config.toml
norm = "rmsnorm"
norm_place = "pre"
tie_embeddings = true
init_std_qkv = 0.0263
decay_shape = "linear"
seq_len = 256
MLP neurons of a small language model. Each row is named by its layer, matrix (up: input weights; down: output weights) and neuron, and shows model dimensions 176-367. Each number is 500 + 25 x the weight over its row's rms, rounded and kept within 0 to 999. Numbers have three digits each.
After each neuron's rows, "fires on" lists the tokens most often at its 100 highest values on Wikipedia text that the model never trained on.

L4.up1122:459509507475512517490485509482484521506486510463498503481519492506484501527499540506452519494518514509474520508498516527475484515506550539509553533520486483500516516494496499506479519455467541484515501513531457484505493436553455500517465499510544534525468580495503507506508522472529478490460484505500516493514488499520466507506479532487527458509483470501527466484500495505484524506494507461486528536529534504460495511487503504493513460494512452509529500501475472438492543533485469488505501501485528502475529461508506484477513426450504524493496519502488518496505483529509497482
L4.down1122:450482501499488506498471456467478491474487500521499519536521503456535513462498511498522483490471575538509462512511484509503495528537503507516485478487463516484469506505488526511455480507499520504486539470529510505478456505511480506457512482476497478515469512520524510512468504502470492486504459531504454499532521481494526496504528476492486512485525490485547504518542465477525521459473533539527516476515508484510496533499480497480511529474485514474480476531538496530492560515537539481477493502492493522507564454465519471544466475499554513509491516478499467496549515474492489512
fires on: "a", "as"

L8.up479:492475489507503540506503519516477542496536507470432511494495519522497508470479517472464502516486501501479487540522508554475425494461509536472501529515503472488544510534452504514553508471467480501512498515522484505480500512529506508524470518502490473526491500518520501488494516497501501533492453540503513506506516492520523519532485485483498487454497511512485458520506505523527501503490475510471543471518504533465501485483502476505546485490478521507511490462478483467515542505477445453486508491494479549497523493447488494434469436444496547460485471543478559503524485458485483485
L8.down479:476516496473491509551496488501507500496525515480453500539481520474540518514518503540458491497501541481522461479481540521467518447513529582481481552483479460465525503493503481498498502481472523493521513472518562524484480486533476469490476463515506510585430502531509490490522508514498505515514491479520519523534487475520506499481517536516492492455490483480515488513489512565525482489467483532478541502507493532497524490492507464494460506473482504499492448517473490462507553496507483442494477470513497481529533483488467510521507505493494512499485464510523511461495497547474522487
fires on: "a", " Ma", "ha"

L8.up621:522486504539462491490509518514481489537523518468494500497457502486451511550506520525506458496475514499497486474476497554522477503460482516474497474537444478427484470498473491521528539503477487472491477488523518500488488513478500525470456514497499537496500407514477517525507502491472526502485475510482503493471513503499520480477501535478543498488508485464517519509481486539458501491496473545502512465482441515520508512561519502487488508460481505513490511492539530497495521482501512517485441491499542501453516490505510467482452526505504504502495501469479532511506488516497535482
L8.down621:474450510495542494486526493512495536530474465484497473486497506540430475459483514512556475492497454520527473490492497515518513530506523474505512517477472499493526474493515515502515480502515488515563522512508469483501461479512513461527467501493497498479441483510489532521500523492523494519517454514485518524503494504492504498474545520564480520500518547533521512470483545482462513467529517509483515483482476458514511532488532526510476493501507509502498515491496457537511556481574489485513494549502496536495464501491523541477470519497495519512495492475499511516521505496499505485
fires on: "-", " (", ":", "/", " in", " \""

L10.up382:480557461508540494449470496549480439521511512485498507478470488536538494521524489524463496527472499491508535498461523465497499533526466505486493491507493516484459465502510502499514520506495455511495508514470531523477542528551515539492510527455489481523530476507482525468489471510505504541493428497465558491463522506516523476513486507486503501521498510513485510467466530484493514463538470510491450501486481506512507466490494479446491534415509472520574499482488530452463486494509489500505469537517497505510455497481499492528532521472502513484525510510507488519505494499484516463
L10.down382:540547527481491473501552521507502530520508491493518482507446482494529519477479524476504466519562522497497521490516459463461500502516486513486486515509490548485484493472534514546543530485521490515521458519517505492496508485504505498472480491538501481486500562478547490503517504459496491539511465490512556507534489497530512431457482513511514495521514494553511533527481489488528488557505476468487470536548459447526516519518436504486449552528514528541517500489525487553537515465536508476535487478472469494497493487501480480524499514517531594500490507515523520518496485500504447530
fires on: " c", " r", " R", " sl", " sit"

L8.up1283:473500489521481530477522509508488516540514483489493494466464468483545538454499494484475503501501494509477481493509479505518473535461484486520472509518464479521503546518523512560581501510480494497517486501539485504434508476512480515520483481467476482506458478491481475471521488487521524534436484490485528471489499524465554487508495450479511546492478547527530476498497489470524504484544500538509480482507482514506519496484487465526517501490500514500558522491495530490435519534531479522486498483509532500510501529500519510493495533505485533509511483504457537480525509502469567470
L8.down1283:486488525476498492532468456517551481508517470521472493527499516502512512480493481485475512526498465501460490484467502493518467484504541526538479501502530539528502516512483482466466481485483495489514524510481523568523536510450475488515537526484501548497497524487513505519499513503506517490550538499491468534516517508529480567535472515414503440478513505472523514529519484549470516486481514496505509537509510478536491520517491536519520469542490496517487509526515461472514504511484544479490526508501513466540494465493518544496498487488550493459475528512497456496486503487561519501
fires on: ",", " the", " in", " ", "19"

L4.up1013:488494521516499556495525508532481522544465502497483485475460482512463459515479529486510473503469523520483517496498464538516458509479512531516491505491470496476466480474510514548515511538481454486581519508504475491466469502476534533476470543445499479567496478474477510507505453504538498539491496523476512502541519549460519460464456496486503497526497494527516468463511484489471523493516487480481485525529486503506527509453507485470484551477443513476513502471526505492514578482528506512492518556551487491525542513498498477501495512522521504452462554463483533522490476498508504499
L4.down1013:474471501480499498499501481489477488477499532511524476468523513503493531517502516501549508508507465499519507494467475500531503453505495495475533487502500487485541530517515482465494495494497482512489491510504513506518483481496497447515512506521499496490528487506527511484513536482483530498493510533530512512510473468481539500541526485644481527518489517477473503571461506493508495501521491485458522480491504499486489517506479532502530479482526481524489499512511481500507488471496485489494483505500505527473473514531510499502475512502491498520487466482538490529472529519503543491
fires on: ":", " for", " at", " At", " was", "-"

L4.up613:523520530529506506476498481542481490521521515460496542438463507497488497534499502516503502509510520515491488507482443530537461543487534538491474504513459504494469480493478544486513497486495487515512539518487465475494520484520519567490468492474504500520469446459495504482483500450546530509467453486475525507547503524444578474486473480487474511533486525470499465473546482498486521517509495429490510430497455500516522529498523495483495560508464484485530526465522477440479540480480506490504455525490491495522499516539514490455488495494480529470479515471474515527479494487511543497
L4.down613:502474505489485502512486522480466509455470494522511491513517475497495496472484484505470490506535486506484492487480542506500489478488467508494516505498532490507512531520510506505526508511483492484464469508499498516515506529477471455512507511534498511492513526512504519488512545504489501496528551524488497504502495468510512552560504489571516497495489498496489525539463500498500481496502485516499493531535536493497460492500510509521500491504495507474482498510493512501483480495496522491504527493504518514503487521508546520533494520461481487514517489525504491504510539506512505533
fires on: " of", " in", "-", " against", " until", " "

L8.up952:468511481510512481527500497503511473526512554474520512472488474435502478497540484496498520475489483441487528499479495501521495493509474489474513464525455467485482471488533516540504515482473457494499534479535487486489532485514511525532505522475470537524494510502508499458518481482474500512532461538534531511534516487507502448500505510478529482533501507505457512577507483497524513522504531477494491509510491513513505479566501466491505531519487487521524537441493510493513533496466476484466481513528528486512489545498510509498491488493521494467500511500457518572532490458490528514
L8.down952:500469473480499490516484470524528528460488551530525520516487507502540503483542504462474511492453510534476522508497477476457539530582483483480497497467493484499427524528518484554514480495473510482490529530479499518491575525504487479531479472542494505504475544494481549481471561476507545521500486491501525511520471508462482502476501493455474495509516500568532515546460511490561549520501477494525459502492483462531522493460489474461480517539514506506518456462510526524517505475535479517521504495479510488501522529501510469484479515490532501512483485517466559503494468474485475529
fires on: " gr", " Gr", " cl", "Cl", " Cl", "cl"

L4.up945:522517477522492486463430480530491544488463488491440486472509456470451524504517508514498465497496476525512469496450445542500509512483484487506508521476434460485528502512484481535486527474491525499466473506535483507483546504485465509514499495491520485500500488495538522493531484475493477492479494501503496493509456503534489479483528484483500462506499480478504508482498480519503522500459491490494502465491483511507502509528521488488493478475531482517509462503489478435492501543494491534525461522481517482498494488498505529502458528513500512498480486442487519534468472519500532472
L4.down945:528517544528508481500513476473496505439517486489504535507489505491495480519482530472526480486490512498495519520488509530499493438533473491509483516495491510489516519486547501502516493428521524501468511532489500498492477464483505472508537516512460476526494471451512560500498534528495477538541497538508536527499514478507498477459522501549492518451549499532521494460477515498461519505483509488497483526505516489493483481499520454485492466520508485480534493488542451515517528507485496482493473507488538495496484509513507511496528523528501514522469482480514525525507513521512507537
fires on: " in", " (", " T", " \"", " at"

L4.up1460:505486496503525476442465485526479499489508469484476527520467512532521480489463517546527465474483483498508481497479483459491517537448520475494480495500492512467481481524499504537491480526473469530540504557458504518494506489507509505495485480472511505509497523500509496511511543512487547502494491512454500491519488504492472486503551519474491482471468487516503533528529508493451510500465494515503483498514550514503502525486530530554494495449516458521538453534487503500460533485514520502508489446505539537523480509472497509527498523533519527493534450462470482457501477518508527446
L4.down1460:486549498511477507460499495495490488532561546507514504461539543507509486523458455554472503521508497480478458498451474504512476495515474511512483443467475499487466537500490484497513496519541509530501492492511509501461453481495480502490496509504504485513495509481466450519483521523481523490486487510458489483485492502502514526508498484477491503499515532492483515496518493510478461479503486451505476505468484505499499539492474563483526445469557513507518479514490497474515574503493498530502495431479505455481449480461551464491490524516503466510509477506446501483496528499515510507
fires on: " per", " each", " every", ":"

L10.up560:513507468474532508532510503513511537541533494497496543495455502536533516462503522514521487535497496525521547506507467490479465482452511573494496492484492458453547504494547507518519504492497510485521471505498531485502469515478487510519453526503469495489497490578472499511514533496499511473489510495511509478499495465514550501555490484482515501535485526468459504514524501488446516464495525525439475473532476528495497502527504504485524485484478487494498502501517502484502474460523486513484468461469508481473527526476514496523526447472482523510532508509526534489524540510514524518
L10.down560:496504516497536517493527538517495527484482492501511511511515566515521474506504505521489535515512453532520547499480531553539492511463498488501508469474483513553507517479496481543490475484497494447481493483509545500470516542493536518490498526502485540503478502526511518482455523512528532534466527471514488514518529463502451494465520517501528475503492478522484487522486572470471474475501534503506505469492484474506479464521446533474476500483508485487506526511510470515555506477504506488487465500521466464468453449530491516588493484510546566515510461529512465469529520463492480487
fires on: " rel", " ent", " dep", " Med", " Ind"

L4.up1369:529541519499453496491504494482480498507504485510464501501519460516449498472461512509494487493514469504515531504501542547488545497513475554468512537517518506513503539476495503478528501487465499495501504466547469481468483470531498509502464483496494509522537518509507504507518481466496512522495466557479481483508500523495504497512502527488478504472468472473503458514510520459522506494460509520494547498517525503485487499510540508518521522460531507563512468435475481506523507509472412486527518526478498502490507473449529469493500486475497511517529513480511546464460505498500478512
L4.down1369:533487468507475513477503449484482490493495499521518503526471502484467492493475484477499533501471500505488489499503490497531505522546527502513460479490499467501509506462462491512450510477515499479465530503542476555481489497473505535463467439524475507527514475494517474468500538539469494447530476530461525504521518478526483519479535515588507490509510495513581487510499494447530489452472502480522543473491512489488511506524490505497486495471545520512476480528513457544502512519467519401505498501504447477519494460469502495519503489482508482501506478557524527494531487484469508508
fires on: "a", "u", "o"

L4.up454:541488517480515498492462518572499555474526511488462540472472502494519479473488540492500485518501523508516471523453503516507462500495505543478501562538509498512481547522500503527494523512463485525528466481478488469508513519426525504488481472481527483477485554532519539541447494465490485527440522497507482498478494469500556482502534480490520504554501503476494517525528475527482531510504477493436492502520472513492484473487497467573543490477502482505493465463517483535479487512506499525508475468477532512507488538544533489444515499526454491503492482493508514512482527503480515499
L4.down454:496529487535545477519487450477475517502521532454528447509464499477446485531483504493488507489522502464572537518495535509524474540477532513503487519491501517473518502551484475475466493498521454544523494489499487523473520500526525510489500493461475501510508540513486513476522509466509518492521513475489479494579494488512505495477523525510498461490499477506511480531526451483496498467537564515494492497475500519485499490503498514487474508488487499501497540515530484508503486491524485458513497526530488435490530488500474546533508458498469545541476536527502485504500524506483530519
fires on: " more", "ater", " coll", " later", " subsequ", " similar"

L4.up386:467514447544532524509474499516482487490541543525476539531484467468498455544506536488480502460482517466482528504452506476525492538510531515483521495516477480470498496499508478516501491491506456466515519481469442482498531528504515518524465495502493481503484571526460477506487510500547511481501525533507483539495504547472512469518495504480532528494491506503464464486521460515500504511484495506533447488520522520502494474506445532464524471484510487513526492442508478513542509553487468496479538519492479518496535527509505518478502433486484500487533457534468515518472468475506559484
L4.down386:478479478435539488537468436471512538462537502455511471485487526500525499525514460480472506476454477484482509503539535441505530533487505537472449506468462514504467477506475495523500480466478505513490494473480518510501508538524484541465530516534480492489505507492531507499518543501507479492538507497539460500494482562461499468473471519496504514495525521537467491475504464483507480483502526450452496508497509505499516506508486474496508520533505518517519445504516483488496504452509507514491451466477505497555545495484489528465514504489521489499496545475518509466495469522521461507
fires on: "ent", "ust", " Cl", "Cl", "ist", "):"

L11.up1171:473487523508493495519497481540505508488464518509515536496517479493515490502477479465505519516486506505536493565463485518515501525499476473474474506488502514482498506485553521528521477522484509481525535472523500494488518511509461485531460498446503476533513496500536489486515517525518484500472516551496504529479543479522476474507459438485506522524522513488459542525479518484524569502454489515514483440486500516565500463510466518505471512498426523525501502487469494534476487534481488482441454467519546465485492556526530511445466510509489502524513490475502494512516474506455503495
L11.down1171:480488518472525465526536510520498514535556483513530484494486477487494517488472482498510488494517522512543521527512464549486472519544486488467491475500515515501501481497501462493502451500536517506512532518523517490546517464551496528477525491517469526536502571553545529470546494515505520513466476458498514469493476476493512471470520505450524529510512497508488493537505504544550531483460488484551505512500483453504484494545518531476483499502547522535487483499473499484499511489484475502534509490493533526457495517508501535458511520507512490517522491525458495507491508469510488545
fires on: " N", " J", " Gl", " cl", " Gr"

L11.up1479:474496474507554531510515498487493496538493486518493459465498477513461508529533534465489479518508529502516510511471485486498502481499550500514482506505557508485508499468479565472488476474478497542541525516488481507407474485534524450470494534480493464464522506465495548517476535492552461530505485521496520515539556467503485487495540535496444518477487542503472503510504482460492556480480501498500483488518501496530522485521513494487495506506464461463529463471496501495493528499514471507518501490518491507505523511508503477465524497515510522518469507496470462519499516486505512475
L11.down1479:502510461512525510500494484504457478510487505529464515518529471539470550494525528496511483488503484457488530547557509460523490499498531489496494473500487484535515467474492508458521503496506509521525474486475527513494514509510465488499511468484505538460532543492537541494484473498494529496516503513458466481499479498539525521496489500457509516507470493502489490485482483472481493506453498502553533541507555547509500483548531528513535561488449495507498525554528495500524479514528475530501516464531530477482518487465508483528475485504529489457509503469464532507457542542481490502
fires on: " Mil", " Win", " Prince", " Wil", " North", " South"

L10.up791:527479497462520487533445492538484482503508550491509521469506496510515510508503459496498507462488510485524478540439486482479481535501482514493486497515463451497508526501531540528521509517486427515496504505449466501516480529474512514493466529503491494466505492508497525497453479534539476500491493531508508512483540484481477497508437505483528525543496541531484507546508490479521545518472491463508485485525447503546511489534469508544537524490496508509512479412487467452482476549487466502459493495490494474466509538514512533502453482509494543470481465503510506501515499446479512506
L10.down791:577486469514511473477485506483485534498515506484567532508496490510527505536519513458493533511483516514535489529478468510516539505490509482472520527501523488503471515529507457497468516500484457458482512492468507531490518504548497517498468482527494472502477577496522478505540511511493529475516470486461510497475498493511507516472476495492534558502494509554493545522486455485462558509482508455498505532515500518496529504500455509518494497467501492470544513497514460524517495483445491468457509533495498494457450495477455506492518517501498499533548469523481500542524473498496479495
fires on: " cl", " Cl", " Gl", " bl", " tr"

L4.up285:505532521549526505458496519516467484506513490485435500486485475505504495481465508495516451512490516491508497535460485536465480498432520486522519520492492516488461481493534467551515519507491474530552519554462495503490461513499500494482496477490535485510519497507484487487478497528519496500478481502486487486503519525504493496492496538480506488483479469523482517490542514459504507518510442517506431472537518502470496488524516506529472477497506452502568460499511488523437517532526492521527494496505517506507477490509484487492445520483473502459478477477455479499534476510433501423
L4.down285:473509454488451513501544509550467502471469501468513512509530507480505480482454486506492489480508542483516485516503480523535505449508474499543485515473489499549501528489463493534505525474515479490478515512472473513504476472528469491505467475498481462455464507530478489500528562506495483481464456515506516536515522499492514482458518482473493463530506538514528478525515504495452474486517520483517483517486547489500517470486536493497482524500503462504517496506483497475486543475426486515541506517491513505495515475498469507573526544473501492509501479497489504482509504499521515522
fires on: " sp", " each", " wh", " The", " every", " t"

L11.up390:491473490496517503537503526532476459533488507489488468481497540471505491498516487480457491474475515482523484516497443524546497540474476509495507496532486494482529496565484537521491495509486500478516507555494508540525495562503492474515491530510470534502523463546504518491495456454486485467483508512473525523545552455526529500585513491474541539532492549528469502513519483490527495505518475440536485494516508526501518488491515515548523466474510495489464471509471472480509493520526456493486478535552509468488513528520509490476476562530530519553505488482533515552479479478493509491
L11.down390:464492510468537491483504514507487514497493516503503518527502514511519488491538507467511526505476492505465522504475536498451548526489485536509450532537481494496460480495495528494519500505512501517486507510479531476497462484507503517504538484502515491516519516493481480512518499484468515508530497515456480469492517505497503490429444507495484490449503497495490474495474487502511530491525527457531509483494526474498481487486486468459453478513474536542501502481500498472513535505465468498509524492504484525491505479478504505503495482471490492471535469477465470478483499491524495535
fires on: " d", " th", " Cl", " cl", " Dev", "Cl"

L10.up1340:532524538534496476556489476532485482505480555489482519468510483498539507454499481508487527490504500499542488543503485504494508532502474523526506493503500496524489537504493542495494535464528501525481506487507459501467516507476483493444493498512524485499554507509513516475493512482508514541516474496536513512489523504511501477514495496481490452492511575441526498545490526515499518486489496513505491490455485532506518437522520500497499550507493504499534507488492492484503535483497527494489498468502536475514525484459549487475459513500506511476526495482450559515508502460445506493
L10.down1340:527527534505493509468515552507509542511485489484498495514461526518501517512481496423519500468474497493529502501490504417515531509536477464514524510505490492465500522502481511507500492473482431479464474532500519503511506523504469511555517511487533483517471507465503471516517518489506555492494496469523502506539458425471509507512482537488473506513506474529531528477476537466481514490513489517513497516466478533511520495514501529480550523475507458504451478527522514531488499496481491517462486474455462499511463545518500518486486505527486509498521493512471560555481558499497474513
fires on: " tr", " Gr", " gr", "-", " Mar", "ar"

L4.up1148:481493504502493504470502461534490503454485535475475486541527492490435482511476519509550499480513474499477506549510483508515517496496456543450505524528509489504486498489479505501479488511447490487482504465515454439539543477540490517480493500469501473505505533500508550504508501457517459534482485493505491504551493529471528451518454500485539525532486536469456480502506475505485521484487501518483467494540469511524493492517478482496534493466485491510538475480491492489520516502521501520488477504500532502496494483504521454487485515513497498507530503442481496490525522518472526479
L4.down1148:480503513495519519503500407502503479461518508494568467508519563491496464489486475494506479503496491523532468514483546514472519515541497512477491499470501503483480519468512470486502497424502510537495459495541471485534526466501513508469521510484491483490475510521520536519515502500544482547477519467505466482508495506486510505494497497471514464505486509517489488505517482479507447479441487479471484476511516490505501517503493498490524508513481467509515509465495510474508465482488437512500523496489521495466534519481461500494517499500475491501473502458477501445525510513493480500
fires on: "on", "ly", " later", "ater", " before", " eventually"

L10.up703:486538476547497518464520488497495487488500528468510475464523496472503458524477519493490491470478529454492481488491510487506489492467507516519537462495472515476524498513507482548533523480497482531507492486535523512496455515498493516523484514479512505542521517533455497542490413507488464491517469521475490492476512493460491489500483528480509461501493524523533520492463509491490544508482468481536495488522462476509483510497516476483481507448507450510536486489515497513462495471522478527475522506495512536480514553525498496527534501467483494465465529509474497515494505510476473472
L10.down703:509544506492505505571522493483448486485528537476467489443490495489488542510485525497481514503475508537485504489536553524463494470515517541505487489493500546537509473473508480532519481520461450518492507478494498500488526528485517457512449527502481486495507523503478480496489521529506466502508458511473492527536537510537535498464541514477498477499503527491510490536479515517519502496542497458488505493542474493502478533513465499514536576529513466494516453519450501526473504555512511523520474476511467502509466461477464520507493516514497467477542573510494507503508544493524459489
fires on: " a", " R", " r", " A", " tr"

L11.up1153:514493465492510492514444489536510461544504494493499502461511502504501463528515501462438526499494474519528536451495515548470519509477555483495517488515495473488475483487513495445523465507497490496500502524513450502464527510514534501523525531469534483489528527486519469504473552501566507471512475500466515469462454486483534512523440492474559477472497510522495488488481458532540510510540483504498428458516522514513537481488501491526493503488508493534518488478510564512483521554542484519489489516491502500527464487522512492455510528470519548471519452487456507492513486488510501494
L11.down1153:469504526436518449500514498539453472484474479519503497532526516500478529509500504514493522476534591513542493527507506533505474460501481525468558505496500478504501510493509495542504514502498500496490513472535533457521516511538508532483501497496487484519530504486474530504507506484473550447504452487507502520570491502506504491511508496564490508503476525497480488521522519503480530458483503536483464497470514525516498509528481520524451477515526467500485487497530451575507492460514503494464529496515526498508502503483491484505521539513528561504524533534533463532471492502502490538
fires on: " |", " W", " K", ":", ";", " P"

L8.up224:503486515560495454496475483499500525532503461488471474511495485461460500474443465516512441516488508517511477483468469514505496528480508508495491547517475513468474492525525507492514489481493514500520456495492499498473539515496476521529468530493532544503494489518530498564529485459526556474509500546483497487472467510504481534495520553487461500532525500440533530474529505506473538522487507489446496496520485534469519526498523533539518463456456525481507540457492507516499489496537501530507501460485543512455455499491499473501498493457512500515476506466486522537513508469492489473
L8.down224:506457525511518511526477442526508491509487463475502471462460526517513447490554535500545467523525497508482518522473506476521491523512517479474493566524462479446499487490518513493532464512486504535499511544472494489539504491486504474497506527478505505469508533539494541506502505477524491494484491478501510515494510545513526467450548520541493522499531524545448492507529539557469506507506469505501476498480501500483533519498517494498506505494489471512524506490543502486495520516506516479524495503493475558478446493551506518484489490498497509524494480436489519534501515515483490533
fires on: " (", " \""

L4.up1223:468493512495495535514508520489461508485493490468476488476481505505483498508469543528460519504473564525514486546481498489522478501478513545516500501532460509494542509547514493500520485539474507472510533491456494506498497496532459507489504489499512535524495554507491502535489476519499481503496485499481553437457487484449515474496453500488555509476480491471499517499532523498496451513515473493466480522496544517450511501526509490518532483499479469523523503481524469481492486535521474494507524493513531511488520487512502504469551500438490551550447528512527508514486507560479522447
L4.down1223:471515476541569552492473503509475465497506520494488535543536453543514481522475508463538478480492471511522489503512533500507497486553491497504527522488481490513448521485457509527469495464460516533508493513566518477476477483486460497493526498504463472498462541497526523505480529521509503481499470518487490506516500500443473503499506518550481516509501490513506513544522477532506485541455492542494485502547459492457467498452532515471493484539533544520542572440476513525514490532516457476482509511510535505432489503532530492486472522474490551491521509493412480475514539493501498525
fires on: "a", "s", "r", "ime", "era", "ons"

L4.up574:492528507540540533551440471524473493512491475502492508493481476475482456508518514495511473491482505504509545502510470470494519482514495500533499488477507490496496516512496545484488504547465448515497478574512502491436541479500501501485473516492505481480515491486560535513469498500516488495523513556488476511504538518504516478462530508473483453492479560506505535532504512481499492536464460509536503505471514513562481477500478501495494524493496462496512503418455520523490505535515521483541501505480534512501530562509495480526541508511482515507478486502478500472484527530485513514
L4.down574:509531499515502545496520474474479506474494518525460530459491493523520523505468552496504492494497529532494502524457497516450505489495485478514448501503497515501517494505512503451473504531468504484477503463535472475466517511487488481492515540452506487511476486482521450476492525489457506526561488488523487532481493498474488506493505506487468493534492529505482464525502512500485564510467478507452493508500529520466520528488524487491524526531524506493508483533544493500523483536518500487518490513489471479531527557490523493528481506515541530484490521491494500499497528501485500477
fires on: "il", " Mil", "in", " Wil", " |"

L11.up193:517489483500514494511485467526481480480473537526507521483500444503482480546533504516490506507504504510521475520502494496458493506494504523466498503546472499480576478551492494533511508472435480522501521497511498479523519489490502527504488506526510495471475506509481493474505474505474492522480485516495492509504505515517481489491456503484473494471466530481505488516537500515532507450512547476515549488532485489474470492517492439487566496501504510516528500488507485522505491502474459455478488445542481497478489464438501514509483472489495499403526493496510519516519490501511554523
L11.down193:455486520511499473505508476519471527512523497479488522485516485517495528516520510473489473515494528529503467516489526494525489473535563490460500508530527473509480495514490474493512521464485497498496507497548577503481479492510487424515486490485470479537518505485512465507510491529521451475504493464481482542536436485525527489506472530509468516518501481484529546537542475530509485468482498487507496510488513496461546512519535485546522511480521492493492452497538494510528530488480477492465520483515492466528514485442491505455484511535508524502505502506518537509466504501485495500
fires on: "a", " La", " Ma", " J", " Ha", "J"

L8.up379:513537479513518542487465531543469515520453499497473498441495498500508493488475500510473482521477524485534541534468502567517521508457492513531496524500481431480505510491517515566529469485524503519526514492515513497466488495552501496477492527475557480504512524479511471500529518506515505525470488520492495501521508495498507507506495495483538477524474511489443505497497486507528564468502519535476428513542481499530517475506514467540514521480495481479535498485507532514463528526513483503488502490528513544476513516473492482460500442522480513488509469467449503501511489489542540509
L8.down379:513540452486513540506523505492571511469484496510508558515512520473483494492480536512499488498498505435510488532498540502522499467477516515511531488522542492533509484526441498516479490482532501486490507521544513509501541514495503478487481515535490499510499530469516507488538523485475484454508491489457496466540482483528471530531488515516493524506497520539525514477472532524499475508479482493557553511479487537487520494484504473512472495468486465513513521549502478496538505476478476522515520522518465481533485506537493484518532498507489465541490505499502453486525474515510461501
fires on: " K", " D", ";"

L11.up978:523535501480536449502458477511452505503507466511472412507498430518446452488516503514504487455461472509597530480482514546475490503483491507503487515508471451518473536486464481514485497509482476512487472449487464486497490498549461492516526518445493539497522448479498507538475511428501523464499507496495512507499500498514531501526504484478543524491483497481485487529479478510474501477504525487501521497518532483504492537532504536492497510508485501508490472480516466473483478531534488521500481467496462522484510504517548466498485500472489474487528487457495516528519495535505478513
L11.down978:477496485521558479542523488501491561510482507501480485497494503516475502481441497517534504488478469529506492508516467543502494540495544510460472488487443502502519479519411469536464519539514499514499511514499460485479498483472546496513489541474532544440469481535505505454477566475477521505519460524487479451485513515537532458489548503562526540515471477503525511513447533468471498466506500537459506522513501492518541502520520556515509489514503509502499471533507520452479500514502541502501519500547510502507487466504524470458477507500509554499479485474453478490539512513498498497
fires on: " \"", " un", " (", " song", "-"

L11.up798:476474500460500504438473489528465476514533486501541535421483475500512492543505459521523493518461462524509471499479458484503480501487482516522548500491476525500470499502464504488490457516533477549458493580497514513468488503517510518520477540511491536529486483552526517553487453461452528527473554529496513465538482489513528514535478523486473514533500532532493510528511482515497531500524479514461499463503508512496499499513482509475500506445496511522510508528481519467511475541533467511460481516528492532460509544547464518504519506540520541501501492458541501559527527458505548517
L11.down798:545493484470500484537513535474455496521506516472511502526519465534492475512536504496533507469525554522495491502503520544485526504508487452546535469480517505509487526523504476482527506494499508460462510520496524506495499511488482511510501519532491553519526530543461489457502478529489490554522513560480469464492496506498488506462489528473521467504539447490483494487496476498536473488539490463517466481505481485501500521473486477507522515475488442520494507503511487557517491503486455498487495489468509462484476555468497516546547521483491515523510484525524496516510465508468449507
fires on: ".", "==", " |", ").", " "

L4.up661:449490481507494503482461495531477471493502482478546469440459448475496488529501469505497453482451483480505548536447460501558449505500475484529494466530482433471478489484550505517507482516511472446521484532500451501518477510503475532515479501482486517502504523465527468494485536507474499510499519512485478532526475554506486490492505525486519506549495530536477520541472500456473503493532483533466512482504509517500506469537502514491498446473484468509508510549509504522473497512500442511501492494503509493513536527485503486511466514518485439509498517521484502512514480547482526510
L4.down661:532486518459522490526528531500500547526460508540524533533495506524537460480510484408463504497499528515532513481511511530483549476532458466494527454497492492501483470497499510500524478523487503472548489476479502498485515479490503492503487465526536441524490468518482496486504472490486496493511521471484469563501486507517468457477515486512533489468510467509500464510473514504510488517507535462542487493529515483488497454497465512498526521532499529491504474482496487450506539489511482482526517507525520467501490530502479490497532550483502449507532489498498518518482487455483503504
fires on: " cl", " Cl", "ok", " Sh", "pl"

L11.up1297:509505519496478458467447515490498497524498516470486483480514468499475472505486476491496493511498465470505474509483536528488472569454498535461509508518459500478467476540502498486462474487517500502499520492491508538494483535542519518474474564503495543531457481554526516513497451457488496520486466542498515478453498527515539505505500536484478492501525471519496521517523500495532509501533454501495456470492532508509532478519504475504524545461476500512503478480499499523451517501436501495503452508509495520466489526507457502536520461500570479489505498457527483514457492536509510483
L11.down1297:527503480503512469516452556485502478517479490496511499483488491524492496519481494511462482522498509518478489515482489559513481493520504489505499484494486499511483485482506501498534509525478469523490538503527498464488496499507547495470472479543445486527521552524495477449523483497499493503540489533439491454505552489522487528486503520565508495527511462533488493491536489521523481507517478491526494470475522490460476492515477492550506519487456504521494524503526521527536478531510506481484463463496545515467492579490475515517514507509517469528511472445549517504484518512474481510
fires on: " ", " |", " al", " /"